Weights of a small transformer language model: 9.34M parameters, normalized queries and keys.
MLP neurons of a small language model. Each row is named by its layer, matrix (gate and up: input weights) and neuron, and shows model dimensions 0-63. Each number is 200 + 30 x the weight over its row's rms, rounded and kept within 0 to 999. A neuron's up and down rows have the sign that makes its largest values positive.
After each neuron's rows, "fires on" lists the tokens most often at its 100 highest values on Wikipedia text that the model never trained on. A number after a token or word is its count.

L5.gate435,190,215,131,209,209,180,217,236,252,166,204,199,138,207,267,209,210,229,252,245,190,253,171,169,166,220,221,185,187,178,173,187,186,181,142,171,204,179,229,142,168,186,236,259,170,187,263,185,226,207,212,205,173,176,207,220,165,142,187,242,238,200,199,216
L5.up435,202,259,205,226,219,164,168,171,226,219,207,246,211,195,216,174,203,149,172,249,222,261,239,260,190,227,171,207,206,156,243,247,169,180,186,166,180,196,173,157,212,216,236,216,207,205,170,161,204,204,250,235,193,205,188,217,148,250,205,221,233,234,192,201
fires on: "p" 26, "'" 15, "nd" 13, "ive" 7, "th" 7

L8.gate489,250,164,258,209,170,244,223,189,203,235,253,193,175,157,220,210,235,273,218,242,200,216,185,192,222,208,207,212,238,191,190,250,203,214,199,224,166,216,187,206,188,170,180,160,259,201,228,230,210,194,207,270,185,231,277,175,147,170,205,192,183,193,166,239
L8.up489,183,187,190,219,204,234,226,215,167,294,201,120,178,182,182,200,199,204,145,210,207,223,142,185,166,168,195,192,189,200,227,238,197,250,215,185,189,193,245,181,154,220,213,194,220,193,258,215,222,204,166,171,200,199,194,179,229,202,191,195,172,249,178,221
fires on: "7" 21, "6" 20, "ist" 6, "." 6, "s" 6, "b" 4

L8.gate368,202,225,194,171,157,228,205,218,199,218,173,220,144,211,180,177,252,141,199,184,236,220,216,231,182,206,221,204,245,164,189,221,211,222,156,264,177,153,165,156,205,252,184,166,197,182,220,187,136,134,151,223,180,207,197,155,218,204,234,224,192,182,164,255
L8.up368,195,213,163,245,222,223,235,193,184,270,154,231,234,157,213,156,198,178,195,179,195,242,240,184,177,201,217,244,164,198,254,193,224,225,186,207,174,147,139,200,145,266,185,234,220,193,200,207,184,191,204,140,215,171,191,226,195,230,267,180,182,144,222,213
fires on: "|---|---|" 14, "|---|" 12, "ni" 9, "---|---|---|---|" 9, "|---|---|---|" 8, "\\" 7

L3.gate500,176,236,216,201,161,220,256,186,191,220,258,216,209,162,205,230,161,189,196,223,193,228,183,186,169,197,156,181,218,130,167,212,211,157,166,199,181,166,216,202,211,222,216,147,214,189,179,217,191,225,155,240,205,162,229,154,136,254,246,154,174,205,171,233
L3.up500,198,224,205,177,198,223,228,202,221,212,170,251,154,223,200,186,217,159,129,233,235,215,188,185,209,170,211,201,256,181,207,244,185,255,188,240,213,202,252,150,213,203,205,182,153,223,186,163,226,185,231,216,205,151,155,158,210,156,219,191,171,213,260,218
fires on: "s" 35, "." 20, "st" 8, " Total" 6, "ic" 6, "ley" 5

L6.gate39,218,199,244,231,199,208,227,237,183,209,226,217,161,260,212,171,178,247,213,204,190,178,208,187,262,237,178,222,216,165,160,187,197,186,145,215,216,252,217,261,252,219,235,180,180,251,198,167,180,183,172,226,243,161,192,196,212,185,230,214,166,250,217,241
L6.up39,230,244,219,167,194,182,241,218,160,206,179,267,242,124,187,235,198,247,175,244,213,213,191,233,192,152,202,190,235,163,201,210,163,270,182,159,206,158,172,269,191,154,238,215,243,181,250,246,232,195,231,236,222,185,203,173,193,233,221,183,143,205,256,207
fires on: "1" 33, "6" 32, "9" 12, "2" 6, "q" 4, "o" 4

L3.gate223,175,177,193,195,215,210,106,183,187,168,188,189,169,191,203,181,239,225,234,235,181,209,179,188,196,226,243,211,240,178,225,144,173,222,184,174,161,219,182,156,216,188,193,175,219,207,207,206,264,208,205,217,155,195,185,176,179,256,142,200,280,194,199,189
L3.up223,229,205,207,203,153,223,202,184,210,183,232,160,159,187,214,189,184,193,222,203,211,245,162,151,168,263,234,200,205,170,193,177,208,234,226,239,211,255,196,186,186,219,159,202,183,149,194,235,192,152,234,188,224,240,216,205,165,151,180,247,209,223,225,235
fires on: "ty" 14, "\n" 12, "---|---|---|---|" 12, "tra" 11, "\"" 9, "9" 8

L5.gate467,193,223,231,188,228,206,240,198,231,162,180,183,192,181,184,209,186,182,227,246,192,225,142,173,192,255,195,211,170,236,210,232,227,217,133,171,246,166,229,187,181,205,217,241,182,226,199,139,160,209,170,201,202,159,199,227,172,246,248,269,229,239,221,234
L5.up467,190,180,169,221,185,188,250,184,183,227,219,202,225,159,215,208,189,174,177,170,208,206,218,248,180,241,166,203,195,192,179,215,212,204,182,199,166,207,129,154,224,235,187,192,178,223,204,225,194,214,185,177,181,162,165,175,157,229,269,217,194,216,229,158
fires on: "s" 43, "st" 6, "th" 6, "le" 4, "p" 4

L6.gate161,222,226,213,177,201,207,232,231,181,221,204,189,190,155,181,168,191,235,267,238,212,157,181,242,151,149,219,255,196,223,223,243,255,248,173,163,199,200,263,196,208,245,147,210,212,233,194,127,232,190,208,224,149,231,221,165,226,240,254,195,237,239,220,226
L6.up161,234,198,250,159,156,222,172,157,227,203,205,208,170,183,225,203,242,200,206,246,155,226,210,246,205,212,179,208,235,225,169,241,219,245,226,193,184,209,243,236,208,175,188,224,217,191,232,203,176,170,222,197,183,167,191,152,189,227,188,208,184,163,235,165
fires on: "ent" 21, "id" 9, "st" 8, "th" 7, "am" 6, "at" 6

L6.gate423,207,193,230,179,236,240,219,271,216,225,244,225,185,233,183,201,221,235,152,201,224,187,220,183,205,240,240,168,217,224,208,147,197,228,208,162,191,207,187,199,224,218,250,210,237,238,207,168,238,202,183,180,264,206,175,146,189,237,205,155,180,190,208,204
L6.up423,205,250,180,246,173,198,234,189,247,181,183,242,224,213,239,215,151,200,203,208,213,189,195,159,229,191,193,162,238,166,182,179,177,174,219,200,218,224,209,224,197,211,241,209,217,192,262,234,260,180,195,188,244,245,250,173,182,127,253,181,219,205,215,218
fires on: "2" 31, "9" 30, "0" 15, "8" 9, "6" 5, "1" 4

L10.gate492,247,258,227,253,183,203,185,200,185,198,220,194,215,254,153,182,223,260,110,178,212,178,208,168,209,216,227,196,149,167,173,222,212,166,212,199,262,208,245,203,150,244,200,168,200,224,240,155,182,150,183,192,216,193,184,208,196,177,189,162,158,237,194,229
L10.up492,198,202,238,238,228,199,192,228,159,230,185,203,161,179,220,210,246,253,147,205,232,189,154,204,256,204,231,207,219,218,188,196,172,195,206,238,276,180,170,238,178,207,198,154,213,159,217,197,194,167,190,146,155,147,185,221,172,222,210,204,203,212,164,172
fires on: "2" 21, "7" 10, "9" 8, "5" 8, "4" 8, "0" 8